config = dict(
    positions='rope',
    qk_norm=False,
    attn_scale=0.177,
    bias='all',
    tie_embeddings=False,
    init_std_qkv=0.0277,
    optimizer='adamw',
    lr=0.00158,
    beta2=0.98,
    lr_head=0.00741,
    doc_mask=False,
    train_tokens=150300000,
)
MLP neurons of a small language model. Each row is named by its layer, matrix (up: input weights) and neuron, and shows model dimensions 32-159. Each number is 200 + 30 x the weight over its row's rms, rounded and kept within 0 to 999.
Before each neuron's rows, "fires on" lists the tokens most often at its 100 highest values on Wikipedia text that the model never trained on.

fires on: ";", ":"
L4.up475,204,167,218,161,250,224,214,243,227,251,171,212,195,172,195,194,206,142,172,234,186,160,186,194,179,162,193,211,201,248,244,156,228,230,253,154,187,229,192,166,224,204,184,205,208,211,237,224,188,207,206,168,225,200,197,180,207,137,274,193,192,184,160,202,153,192,205,237,170,190,250,228,121,177,244,258,217,174,178,224,244,207,143,213,216,225,214,142,233,187,214,196,173,209,236,174,216,187,221,199,221,235,136,169,240,134,240,177,196,182,189,231,191,242,172,221,197,234,204,162,184,215,252,220,174,196,221,257

fires on: "l", "ol", " at", "il"
L6.up673,248,149,176,194,180,220,208,225,218,158,203,194,246,197,208,142,196,221,204,210,215,182,273,147,206,195,209,159,187,194,174,180,225,196,185,229,214,206,159,181,208,251,210,148,177,155,221,243,241,166,186,157,174,213,241,224,216,150,147,176,212,211,231,184,169,214,160,213,193,190,215,207,224,197,167,299,268,191,174,160,176,193,178,211,171,178,215,147,180,191,189,228,182,222,185,221,179,197,232,193,224,205,217,202,181,201,200,215,183,232,266,214,176,202,180,230,149,274,228,225,208,222,162,173,241,180,216,239

fires on: "d", "il", " In", "id", "l"
L7.up652,184,167,153,166,209,159,207,254,201,217,155,230,232,150,218,214,173,226,195,220,191,187,230,195,196,178,202,215,177,210,170,192,221,234,185,223,194,212,169,206,214,176,180,213,152,192,195,177,212,201,200,180,197,215,280,199,258,155,183,253,194,229,256,180,189,195,233,201,170,205,195,180,228,192,250,238,269,177,153,166,166,207,174,221,154,170,179,164,196,155,222,238,192,204,177,215,142,187,185,224,192,263,171,255,214,213,212,226,207,149,188,235,195,244,185,245,163,220,192,185,182,163,199,177,228,137,213,192

fires on: "=", " or", " and", "1", ","
L3.up925,197,147,138,217,151,161,185,186,198,198,234,165,253,207,203,217,175,195,220,211,246,202,171,229,183,237,255,180,193,232,156,177,202,248,150,268,250,209,198,183,231,180,203,148,243,205,256,199,266,182,141,175,213,226,186,220,238,282,193,167,150,219,230,222,280,211,155,203,203,254,232,162,202,204,191,183,146,228,164,177,186,188,230,201,204,194,202,192,187,194,202,192,170,153,220,242,203,194,166,208,245,177,187,204,246,184,176,204,219,174,185,184,218,191,175,210,204,227,225,171,156,249,172,178,219,196,231,139

fires on: "ate", ",", "L", "ter", "ing"
L5.up706,163,187,166,232,183,144,169,195,168,175,158,223,159,158,191,215,223,217,188,237,191,160,194,234,214,207,247,220,228,214,222,137,167,225,177,213,207,244,202,178,232,212,200,242,230,227,257,215,176,199,197,204,245,208,188,210,220,204,214,165,197,157,219,190,167,184,191,232,201,284,176,205,208,190,250,195,143,233,234,212,172,204,169,192,214,235,193,173,164,152,195,156,194,239,211,252,193,212,192,206,240,218,158,201,245,198,170,225,234,206,233,185,217,200,189,248,172,221,241,160,153,195,176,194,233,200,212,175

fires on: "ate", "{"
L3.up68,182,188,131,193,193,126,125,194,172,208,173,219,204,171,187,219,215,196,213,180,249,234,175,223,195,243,214,185,224,206,163,148,200,177,168,206,228,178,218,207,211,191,174,232,253,256,270,192,176,218,191,216,190,231,197,229,226,208,260,203,234,181,234,193,196,161,218,197,214,167,149,209,216,225,239,202,194,215,233,208,253,187,223,187,160,179,148,219,258,215,211,224,184,165,206,234,198,174,211,215,206,179,148,188,257,143,202,160,160,229,210,240,205,216,195,228,218,206,229,185,174,234,194,158,209,165,206,180

fires on: "el", "4", "S", "2", "ar", "k"
L7.up748,169,229,154,185,208,192,163,246,193,180,207,223,162,185,192,249,219,231,204,166,198,205,152,222,166,174,273,196,222,202,208,170,169,226,261,213,232,248,218,269,167,159,205,188,224,228,210,209,183,196,214,190,250,167,170,207,148,159,224,164,207,180,194,206,126,232,205,259,183,192,232,225,196,188,183,174,193,171,185,204,201,215,190,235,180,226,174,174,223,171,207,227,160,207,181,124,248,242,182,205,189,218,197,173,247,177,248,199,172,190,211,205,238,151,227,231,164,187,234,159,206,216,242,228,188,217,218,199

fires on: " an", "op", "ill", "ment", "ell"
L7.up540,193,192,219,182,212,195,165,191,191,204,178,195,208,239,202,150,174,212,183,267,233,241,204,241,223,179,195,167,202,197,196,208,216,236,216,185,190,162,156,174,217,222,183,187,179,205,230,251,142,181,243,180,224,189,189,174,220,190,197,135,201,221,217,155,257,169,178,184,170,174,203,221,87,212,154,223,213,168,261,215,219,223,261,140,200,219,198,167,135,208,182,240,193,242,218,172,233,220,136,238,205,188,196,169,201,225,212,193,200,212,185,168,188,229,151,195,245,143,229,217,215,166,200,175,234,204,140,151

fires on: "ed", "e", "ian", "er", "en", "ic"
L11.up61,173,189,206,220,174,124,190,225,160,124,200,170,249,253,203,212,201,128,173,209,172,173,189,159,175,171,207,193,192,232,228,196,207,229,224,187,240,248,213,219,260,188,213,200,181,184,198,238,232,225,195,206,195,153,192,211,191,193,185,198,215,218,157,175,156,230,204,211,211,259,192,219,191,157,180,199,165,122,150,185,213,219,234,215,191,169,155,191,214,286,241,190,179,221,150,197,184,200,134,243,205,273,211,196,187,197,234,200,194,225,191,181,250,202,205,239,159,192,230,173,175,207,221,230,227,228,219,222

fires on: "v", "t", "an", "le", "ew", " to"
L7.up625,168,150,151,190,225,127,230,194,247,196,124,206,247,198,204,183,200,220,190,181,205,228,228,177,163,191,218,155,240,193,210,215,223,182,194,223,153,178,213,228,157,163,229,178,271,241,237,203,158,111,211,215,199,201,201,192,178,198,210,162,239,160,217,224,257,244,159,220,182,211,219,206,176,193,211,214,203,203,235,189,189,201,189,171,173,203,195,212,162,190,206,193,227,205,179,185,166,246,217,184,246,224,197,199,206,233,281,223,194,219,218,204,207,182,201,178,168,297,232,170,206,263,162,172,177,201,218,224

fires on: "at", "ust", "ac", "and", "er", "el"
L11.up497,213,193,203,192,217,228,158,224,217,192,208,260,208,188,235,215,221,172,110,235,194,151,220,228,165,187,193,211,145,195,246,217,182,241,177,173,216,234,215,172,193,230,170,175,204,179,208,181,196,173,150,252,211,256,169,204,201,191,224,177,196,205,207,181,99,250,229,181,216,144,222,237,210,160,174,189,187,189,191,257,183,162,168,204,198,220,182,219,158,182,205,176,175,183,173,212,203,174,177,226,167,249,240,238,228,231,165,184,128,176,174,200,263,181,202,225,218,203,181,205,200,250,205,245,249,173,220,194

fires on: "."
L2.up316,216,138,185,159,155,165,203,202,215,182,174,203,189,159,162,149,198,170,154,245,212,200,202,191,203,169,230,164,229,187,218,214,214,227,229,177,172,215,176,223,208,202,162,187,179,182,254,198,214,163,235,224,158,177,186,184,165,132,211,189,192,171,174,261,218,201,219,264,182,163,252,237,240,181,228,250,227,206,211,163,273,211,191,218,181,217,220,196,177,190,196,207,190,191,220,178,234,184,207,179,176,250,215,195,193,175,201,208,181,214,205,299,200,197,175,215,267,205,158,177,187,183,253,201,217,201,198,259

fires on: "."
L3.up51,190,195,200,195,192,151,204,230,226,181,201,203,181,174,174,150,196,153,143,257,177,189,207,199,188,191,224,191,235,197,214,181,203,199,237,212,169,194,194,236,173,168,191,217,197,214,226,219,213,169,224,200,190,207,173,169,173,178,245,187,201,175,147,217,175,210,245,236,180,194,236,236,199,146,254,226,192,225,217,191,220,199,194,211,182,217,236,233,176,139,218,178,220,209,247,184,213,117,231,177,171,253,222,224,234,138,198,193,180,189,191,260,211,212,159,196,211,202,185,139,195,238,231,236,240,170,218,247

fires on: "er", "c", "–", "b", "it", "h"
L11.up493,189,241,238,181,225,174,269,211,184,207,172,227,167,177,170,152,195,180,153,246,223,146,220,269,212,198,181,222,154,255,214,241,217,178,209,173,220,197,221,166,214,216,162,215,222,163,176,121,204,228,227,200,170,153,185,210,227,192,186,181,157,221,176,217,236,191,257,196,89,185,224,231,217,178,242,230,196,210,192,214,210,222,189,232,173,204,234,202,172,209,236,173,230,207,208,197,218,187,185,204,186,221,234,238,261,218,200,228,163,187,186,201,244,203,149,205,207,201,227,170,132,194,195,200,201,164,219,204

fires on: "ed", "if", " on", "e", "ive", " e"
L11.up138,253,185,198,93,218,138,237,246,185,183,213,244,246,193,240,235,200,142,237,209,238,185,234,169,207,242,207,153,252,192,214,179,247,157,227,195,166,180,222,205,214,169,147,200,217,185,220,198,185,189,221,180,175,192,172,168,170,172,176,165,233,242,190,215,163,206,281,187,163,169,212,159,200,161,206,216,235,202,211,232,208,194,189,159,228,175,203,143,201,211,158,259,167,220,194,176,197,242,272,187,190,195,231,184,214,229,210,189,218,192,175,192,246,214,166,197,204,242,167,239,203,192,198,230,191,234,182,269

fires on: "."
L3.up558,196,190,225,188,201,133,200,228,225,173,199,198,189,190,162,147,182,150,160,236,194,170,199,195,182,176,213,206,255,186,228,181,205,198,265,192,185,201,210,222,185,186,181,215,189,228,235,200,215,164,227,217,207,203,187,165,185,159,258,192,198,173,128,241,177,195,231,241,186,185,259,230,189,158,242,243,198,223,199,221,234,180,169,215,200,204,221,221,185,181,197,177,214,197,267,170,211,148,251,193,161,253,218,213,218,137,212,185,176,214,209,261,214,213,185,186,234,193,146,123,200,218,227,252,227,175,214,242

fires on: "o", "s", "l", "ot", "g", "es"
L11.up344,184,141,227,202,207,240,225,199,217,201,164,239,190,201,241,206,209,190,208,177,197,189,241,179,186,161,182,159,245,222,277,165,202,207,194,227,183,228,174,210,253,192,176,175,183,244,202,204,194,198,194,175,196,208,234,174,206,216,160,192,160,249,235,171,216,196,180,237,141,193,240,207,183,189,177,144,189,161,228,204,244,200,145,213,218,213,211,238,182,217,198,243,200,186,135,201,241,194,194,202,212,202,175,182,227,262,250,150,143,204,181,161,202,184,191,217,191,231,179,204,187,205,247,159,189,141,230,209

fires on: ":", ";", "\n\n"
L3.up466,190,190,191,144,251,231,229,262,217,222,157,156,229,165,191,191,203,172,184,257,175,165,182,199,213,165,228,189,194,240,235,128,230,258,243,164,183,213,190,217,235,183,210,198,183,200,220,204,157,227,196,167,177,204,224,155,193,181,272,201,199,167,140,167,140,193,194,239,196,166,209,235,124,139,236,226,194,184,186,177,218,216,174,195,223,207,185,144,209,195,196,214,188,245,225,194,225,210,235,213,187,240,133,219,238,172,254,180,237,192,208,218,183,238,158,235,191,224,176,196,192,201,246,216,206,211,225,254

fires on: "l", "es", "T", " T", "as"
L11.up95,191,182,225,184,232,193,238,204,188,173,219,207,186,246,231,199,154,188,170,192,178,150,182,186,209,176,209,233,195,184,243,123,203,248,211,210,168,252,233,200,262,184,176,162,215,221,201,231,198,175,224,179,201,202,249,191,182,211,237,192,216,230,192,222,211,175,231,205,142,209,237,199,168,201,246,225,175,206,203,180,188,141,185,246,184,215,218,168,212,220,144,226,192,154,183,198,252,183,172,175,198,220,232,172,231,266,211,174,231,180,232,182,206,254,144,272,207,252,174,159,197,173,250,151,232,174,212,178

fires on: "-", "c", " S", " p", "ep", " P"
L11.up130,199,265,177,200,198,171,229,255,176,231,214,169,232,164,154,208,176,224,178,265,214,188,181,183,215,178,231,196,146,202,152,172,227,183,184,214,221,244,190,218,219,197,188,195,205,177,220,216,177,213,231,212,184,171,218,219,240,167,234,176,154,227,141,201,205,142,183,224,218,192,173,237,219,231,197,227,238,211,217,220,155,195,277,239,221,200,190,151,214,225,207,174,209,204,227,166,199,148,217,217,132,226,203,200,209,167,182,244,212,234,178,284,194,167,164,170,229,161,198,142,206,160,180,216,209,163,199,185

fires on: "op", " an", " were", "01"
L5.up940,218,179,201,183,177,204,128,239,170,152,210,213,209,224,184,200,188,168,167,190,206,184,194,252,152,240,192,205,147,229,209,203,188,228,175,207,146,205,145,208,221,222,182,219,207,200,245,173,178,185,138,177,215,205,155,178,186,234,135,196,230,229,183,127,165,172,188,190,188,185,248,224,196,170,179,223,205,183,218,153,265,179,197,200,180,204,259,109,140,223,169,179,184,200,188,204,211,175,203,233,139,196,193,194,238,247,241,150,210,205,207,218,243,191,190,217,237,174,206,177,183,172,189,158,235,189,179,186

fires on: "=", ".", ",", "ian"
L3.up724,212,197,184,191,205,157,250,155,216,198,178,165,209,222,197,177,162,203,197,203,167,214,234,184,164,212,183,164,178,192,182,198,237,235,172,228,255,216,236,180,189,205,201,175,191,205,244,246,216,170,209,212,209,165,198,231,213,235,188,129,165,223,179,242,249,198,219,237,207,216,269,188,250,219,222,148,169,200,168,197,175,219,179,175,249,157,266,188,199,222,215,210,178,192,210,182,210,199,178,230,244,188,209,219,205,175,195,266,191,196,186,195,204,122,178,213,202,230,202,120,190,210,196,208,241,200,202,165

fires on: "b", "it", "c"
L11.up577,201,241,208,231,198,165,195,263,172,141,174,219,173,175,164,202,227,228,150,229,261,207,228,197,201,230,177,184,149,272,195,248,207,225,179,250,183,152,165,213,213,218,191,194,191,246,210,183,186,205,225,172,150,168,235,207,216,141,132,234,174,178,157,215,222,200,185,207,178,212,169,223,218,198,173,203,244,206,234,191,155,185,170,212,162,236,252,155,211,185,222,177,223,194,201,156,240,191,200,219,212,212,251,191,240,128,176,208,194,272,184,208,252,189,159,196,190,183,192,140,174,207,165,234,241,180,216,189

fires on: "."
L2.up774,222,183,176,147,187,148,220,236,205,210,208,175,174,194,163,125,155,166,162,251,214,210,218,183,201,201,194,181,233,199,213,216,206,223,237,213,188,193,173,238,193,194,186,189,143,226,200,196,214,134,211,194,189,179,197,169,164,193,234,189,181,208,189,195,200,229,232,230,190,181,232,220,233,170,215,219,243,200,211,213,218,179,190,208,171,190,249,203,183,208,198,190,222,210,217,187,247,155,215,209,146,246,210,203,239,180,233,190,188,238,186,281,230,204,165,171,230,196,173,134,200,221,241,227,241,166,230,235

fires on: ",", " ", " g"
L3.up668,199,229,190,142,234,194,247,255,232,213,201,194,210,174,191,152,178,211,141,218,207,170,207,243,166,203,187,204,243,207,263,187,280,193,205,200,161,193,217,225,149,201,161,166,179,196,201,199,166,183,223,226,151,168,234,208,126,138,234,177,218,175,197,211,145,203,194,235,204,150,257,252,172,181,182,230,222,193,218,258,190,194,168,221,168,221,158,193,183,214,223,198,221,234,211,198,208,205,248,248,134,233,210,179,234,153,226,163,186,242,196,231,218,192,201,193,210,200,174,159,188,241,185,252,175,201,207,176

fires on: " g", " ", " k"
L4.up933,179,231,163,189,189,205,227,278,221,205,199,194,213,216,201,172,225,192,163,209,213,179,201,227,164,187,213,199,270,219,250,196,244,205,213,176,138,191,194,249,160,200,165,157,146,218,211,222,168,164,218,235,186,180,240,218,142,123,256,183,221,159,193,225,177,242,236,244,240,168,243,253,176,176,229,214,186,211,183,217,211,195,158,261,166,229,160,175,172,221,221,200,188,202,207,183,205,197,235,226,173,231,226,163,257,174,262,186,174,213,206,187,230,220,187,185,224,210,184,195,182,223,201,220,184,206,189,213

fires on: "ab", "in", "v", "e", "er", "x"
L11.up73,204,184,206,204,236,140,246,218,241,229,190,235,202,191,211,198,178,177,180,200,156,173,216,241,175,195,188,185,183,204,238,204,187,198,254,223,199,224,251,191,203,158,171,183,180,180,204,221,212,230,151,193,200,166,197,210,203,165,153,193,200,240,152,211,196,243,159,175,156,147,234,216,201,148,191,215,131,151,203,167,281,189,210,243,191,223,198,245,242,206,212,195,188,183,189,162,230,163,175,238,218,234,217,223,210,242,222,176,204,191,171,207,212,251,179,217,169,203,193,145,184,174,237,179,270,181,220,263

fires on: "\"", ";", "\n", "W"
L3.up586,226,202,186,176,218,206,197,238,244,226,175,185,207,166,193,203,238,177,152,234,218,172,163,213,203,175,187,212,196,206,201,155,213,241,235,134,147,260,206,232,236,194,189,191,188,223,209,189,185,166,217,159,199,215,228,203,203,198,259,217,211,156,150,186,169,201,209,268,150,159,207,229,158,138,240,217,202,202,221,172,230,208,177,222,214,191,179,199,242,174,229,213,191,225,237,173,224,187,191,209,187,241,146,210,257,153,246,186,239,168,184,207,171,232,173,231,226,199,158,195,183,182,263,215,203,200,219,282

fires on: "."
L3.up163,230,192,196,193,190,182,206,232,210,200,152,188,196,216,160,153,173,160,174,272,196,150,222,209,201,160,235,188,224,200,203,205,208,231,256,197,167,196,199,234,202,175,178,205,198,200,224,221,214,181,234,245,178,180,185,165,173,153,218,187,226,178,126,228,181,162,265,250,176,164,251,239,209,176,230,239,197,209,205,180,242,195,175,223,192,215,237,224,175,164,250,178,214,228,246,180,213,142,223,173,193,264,214,201,211,178,198,195,184,202,182,269,184,184,168,199,242,198,179,150,185,220,233,249,230,181,224,239

fires on: "i", "er", "ip", "ag", "ac"
L11.up701,210,206,201,215,198,191,261,179,170,213,192,192,220,202,154,212,211,199,145,228,176,195,227,223,134,193,194,211,158,211,216,171,249,240,216,190,168,258,176,175,230,169,174,152,204,202,210,192,180,164,204,174,162,190,160,215,174,182,189,163,203,204,147,154,164,191,212,192,205,143,237,264,225,195,211,213,173,194,207,240,206,163,220,189,166,268,172,212,192,201,249,202,196,216,162,174,281,174,212,232,232,207,171,201,185,205,243,207,189,180,224,190,262,272,213,258,251,240,207,193,200,194,227,231,186,183,228,188

fires on: "=", " with", "ian", "q", " or"
L3.up562,228,121,116,215,197,162,217,151,198,188,197,207,201,215,183,170,194,212,177,211,200,188,236,188,179,177,167,205,225,169,221,213,216,254,188,266,213,199,232,220,199,214,168,184,203,202,238,217,219,220,196,243,232,172,209,235,223,230,218,175,145,198,211,198,222,162,194,217,203,226,245,162,237,207,223,163,174,217,199,141,157,215,148,182,204,128,232,183,133,182,194,183,157,215,158,155,207,200,186,227,203,171,199,247,228,177,202,235,211,180,207,232,181,161,180,216,182,201,188,169,194,196,218,200,261,234,191,160

fires on: "ing", "ig", "en", "-", "it"
L11.up266,281,194,194,226,198,117,213,186,213,207,163,214,212,194,207,209,212,197,227,199,221,180,209,190,138,174,254,201,191,212,256,232,243,169,211,226,181,204,195,218,179,178,173,212,198,180,210,231,224,238,162,164,198,185,204,178,216,141,275,240,215,215,227,191,147,208,203,188,220,206,170,220,241,245,228,168,184,152,199,221,184,184,152,224,261,188,208,201,172,218,180,176,195,193,198,169,166,224,205,169,217,172,228,180,200,231,207,179,197,234,180,224,237,152,136,160,206,184,198,120,122,198,190,206,217,198,217,243

fires on: "v", "al", "ab", "on", "l", "ro"
L11.up927,221,222,187,214,150,164,231,258,196,170,144,219,236,185,196,205,156,181,199,206,192,217,184,213,187,170,132,158,177,213,213,192,201,219,231,216,227,248,183,198,223,229,216,186,239,154,214,194,231,133,227,224,195,178,205,177,180,200,143,196,169,239,205,201,203,216,239,269,167,228,206,205,168,166,168,224,196,213,213,212,247,177,223,236,222,230,242,214,192,165,242,238,198,203,177,212,208,142,176,178,178,237,202,203,219,173,188,217,164,237,224,160,176,219,244,185,227,292,162,216,226,213,204,161,206,135,208,223

fires on: ";", ")", "\""
L3.up277,209,225,191,225,229,228,227,220,244,222,164,173,215,181,145,205,239,164,159,252,222,163,190,195,191,156,190,190,177,242,213,158,242,222,232,175,170,238,178,217,214,187,189,176,182,224,222,175,207,196,205,174,203,202,201,231,213,169,233,186,192,175,146,199,162,166,222,266,191,198,251,229,168,159,221,206,191,186,229,169,265,211,132,228,239,199,207,174,239,216,219,165,162,207,211,195,207,189,202,233,224,238,158,201,257,130,249,206,222,216,186,204,157,211,148,200,204,194,174,181,175,202,275,220,187,200,236,260

fires on: "."
L3.up293,207,193,186,193,177,154,200,215,195,177,155,206,182,191,167,141,178,166,171,260,186,163,216,217,216,144,241,186,245,198,216,198,198,231,253,199,160,202,214,246,195,186,180,219,196,223,233,239,222,188,220,237,193,174,200,172,175,176,231,178,213,173,130,219,155,174,259,251,202,180,236,227,206,173,258,245,200,213,188,181,231,206,175,231,193,217,236,231,156,149,216,176,199,219,245,175,200,129,230,185,187,267,214,201,225,167,199,200,171,189,213,269,197,201,169,199,220,207,200,173,192,208,237,251,229,180,203,244

fires on: "er", "–", "el", "ber", "b", "ul"
L11.up341,185,224,181,192,224,87,234,238,210,155,178,187,202,133,238,162,190,196,171,199,268,207,238,237,196,203,176,219,154,238,202,198,195,209,233,187,194,224,223,205,181,216,214,218,196,210,198,176,230,223,201,254,187,210,221,154,218,170,214,236,221,194,200,260,206,194,216,186,142,227,199,181,214,194,174,217,193,150,231,168,249,151,189,179,181,197,187,150,218,168,171,175,245,222,164,182,176,189,221,249,231,235,210,195,236,251,186,203,149,197,175,186,290,164,151,204,234,165,229,152,197,177,148,196,195,191,210,214

fires on: " |", ".", "0"
L5.up461,214,205,191,219,161,192,185,218,208,191,204,247,180,223,192,157,222,193,196,216,168,218,248,181,247,176,197,176,222,219,177,186,245,216,302,191,200,223,191,251,152,184,220,173,138,211,238,176,263,160,163,264,217,200,230,175,190,179,145,195,210,231,170,175,196,192,209,220,211,170,234,250,267,120,192,177,196,231,210,167,194,162,207,190,172,171,208,219,227,178,173,188,221,240,212,250,192,246,225,235,196,251,168,187,245,157,228,148,129,132,224,197,215,198,172,203,189,209,220,176,193,173,179,229,206,198,209,203

fires on: "d", "p", "c", "r", "b", "ce"
L7.up301,175,163,239,225,208,170,152,194,186,147,209,222,194,234,165,211,202,186,149,240,225,242,215,192,187,190,196,170,195,199,194,192,201,242,231,225,185,206,169,241,229,241,187,193,165,189,202,193,228,169,193,139,209,160,174,191,197,178,138,132,213,265,129,214,197,171,164,198,188,212,188,220,221,191,218,164,159,196,190,234,205,187,205,239,187,203,183,205,221,197,230,226,193,177,171,196,219,196,203,246,180,224,230,171,222,116,203,227,132,256,215,243,225,208,174,183,167,207,262,205,198,243,207,244,173,211,245,225

fires on: "z", "b", "a", "Z", "M", "i"
L11.up717,217,199,154,187,206,128,207,173,219,261,215,171,216,204,211,170,189,224,228,213,202,198,180,206,202,216,219,212,154,248,222,211,248,234,173,280,210,171,240,221,182,238,189,180,186,256,239,163,194,207,198,188,195,172,262,164,230,171,220,195,184,199,181,193,193,255,185,219,177,202,211,227,232,178,224,179,211,233,247,182,244,194,179,220,161,196,237,131,214,123,226,163,227,216,194,170,238,233,173,213,230,261,198,205,258,192,221,164,154,220,168,152,192,239,172,237,176,197,226,152,188,199,192,171,168,138,239,178

fires on: "-", " "
L3.up801,252,215,220,160,268,205,191,239,232,208,198,185,227,199,180,178,186,143,150,228,232,206,189,164,152,210,224,204,189,244,227,201,264,202,237,155,166,181,221,218,174,219,168,186,150,232,203,244,162,194,218,185,197,161,203,150,165,133,249,204,248,178,183,211,142,206,188,265,205,179,236,255,173,148,187,203,204,182,190,216,208,173,152,229,194,224,176,206,259,213,214,207,225,197,213,167,185,156,254,198,165,235,199,208,228,182,256,191,197,257,221,253,200,173,191,160,232,194,160,164,179,193,232,242,189,206,206,211

fires on: " o", ";", " "
L3.up940,217,194,209,188,220,211,228,240,239,208,204,219,202,208,211,142,201,148,150,240,238,193,227,204,193,200,167,217,223,212,216,176,285,181,234,190,144,208,195,207,141,172,195,171,182,214,197,196,176,190,230,186,189,195,189,204,164,151,247,222,223,170,173,220,140,182,223,273,210,156,289,235,180,169,187,203,208,218,235,208,242,173,151,208,201,208,169,220,198,215,252,192,211,213,247,163,232,162,236,208,172,241,200,198,237,150,227,162,165,207,217,250,195,198,179,180,202,193,169,146,185,225,217,243,190,202,215,222

fires on: "g", "t", " g", "s", "v"
L6.up845,208,234,172,162,256,152,227,204,231,208,194,223,168,192,220,157,184,167,153,216,192,182,197,235,200,145,246,222,248,210,241,159,226,185,253,192,183,214,260,215,187,159,186,196,168,212,198,200,187,182,234,233,234,155,242,199,148,139,241,185,197,209,170,199,156,202,195,233,211,175,269,255,184,190,217,242,215,169,218,228,235,192,184,246,179,225,166,189,200,185,219,192,179,161,189,183,231,177,239,246,201,230,232,161,206,197,236,151,140,229,229,232,226,212,198,222,228,161,178,175,168,163,227,246,182,162,202,209

fires on: "\"", ";"
L3.up303,224,203,187,180,218,242,199,223,231,213,175,171,202,176,193,227,235,167,172,286,196,153,202,199,196,138,191,204,187,222,213,150,242,238,241,139,163,234,203,222,244,206,185,182,197,215,222,186,194,169,212,181,207,219,217,213,211,195,235,205,195,151,181,185,142,203,204,249,176,185,241,217,183,139,214,226,190,210,228,195,266,178,119,213,251,185,189,195,252,201,232,189,167,220,208,211,226,188,207,230,200,232,162,206,243,138,239,200,223,192,181,221,176,204,161,214,218,204,164,187,171,182,263,228,192,193,216,284

fires on: ".", "le", "r", "er", "or", "re"
L5.up7,231,222,134,188,185,185,216,191,224,228,199,198,194,190,172,182,209,195,217,207,162,208,241,196,170,157,236,188,241,181,170,211,246,171,257,173,168,213,192,250,139,204,190,204,119,167,239,197,230,212,178,255,215,208,214,186,145,207,210,224,224,221,212,142,171,230,185,235,189,158,191,237,243,160,148,189,200,197,195,171,201,205,204,204,147,205,216,239,252,223,220,197,197,236,196,248,207,192,251,258,147,249,187,155,218,218,254,222,144,170,239,207,208,216,175,240,203,173,238,183,191,190,180,218,188,196,220,230

fires on: "c", "p", "en", "ic", "ac", "um"
L11.up210,182,254,176,208,199,188,169,246,223,189,204,185,221,231,160,183,217,145,145,240,204,132,258,178,204,191,225,147,175,220,257,175,175,214,192,221,232,235,233,242,204,186,165,210,203,219,162,239,219,258,123,163,170,188,191,201,192,198,236,237,158,221,201,170,197,191,191,197,222,235,172,200,205,179,258,192,234,138,152,189,210,237,227,208,210,217,151,219,216,210,179,222,243,254,192,172,153,166,174,182,167,207,246,136,184,182,211,191,221,215,228,202,243,230,204,153,175,133,136,198,164,241,213,192,242,174,215,211

fires on: "v", "l", "c", "w", "al", "h"
L11.up611,208,179,149,204,206,125,220,245,218,177,185,188,228,215,232,192,192,153,221,197,171,213,168,219,223,193,174,203,176,227,155,237,201,255,217,169,160,204,218,224,229,159,258,176,193,170,195,246,194,131,182,195,234,199,189,181,199,183,177,217,203,250,204,192,190,183,195,207,186,230,212,229,148,176,164,201,213,220,202,234,197,152,188,277,163,186,200,224,183,166,253,170,192,181,197,227,166,186,197,137,228,241,191,201,179,232,210,169,187,266,223,182,195,275,229,209,181,208,212,205,184,220,193,187,211,211,249,191

fires on: "er", "-", "ter", "st", "ig", "or"
L11.up524,205,231,232,172,208,170,263,242,278,200,174,196,205,172,164,192,208,183,180,211,220,180,237,201,161,175,256,202,193,197,182,236,209,206,229,217,203,199,218,215,231,235,190,206,157,174,265,218,230,235,158,234,219,175,221,142,251,189,245,182,228,175,217,189,192,190,165,197,186,210,173,233,227,223,208,172,215,157,162,181,184,205,176,223,248,188,200,155,178,193,211,239,157,217,186,192,194,143,204,215,198,212,195,188,182,211,197,211,150,206,178,259,284,225,203,169,210,180,230,185,167,167,166,216,199,169,225,194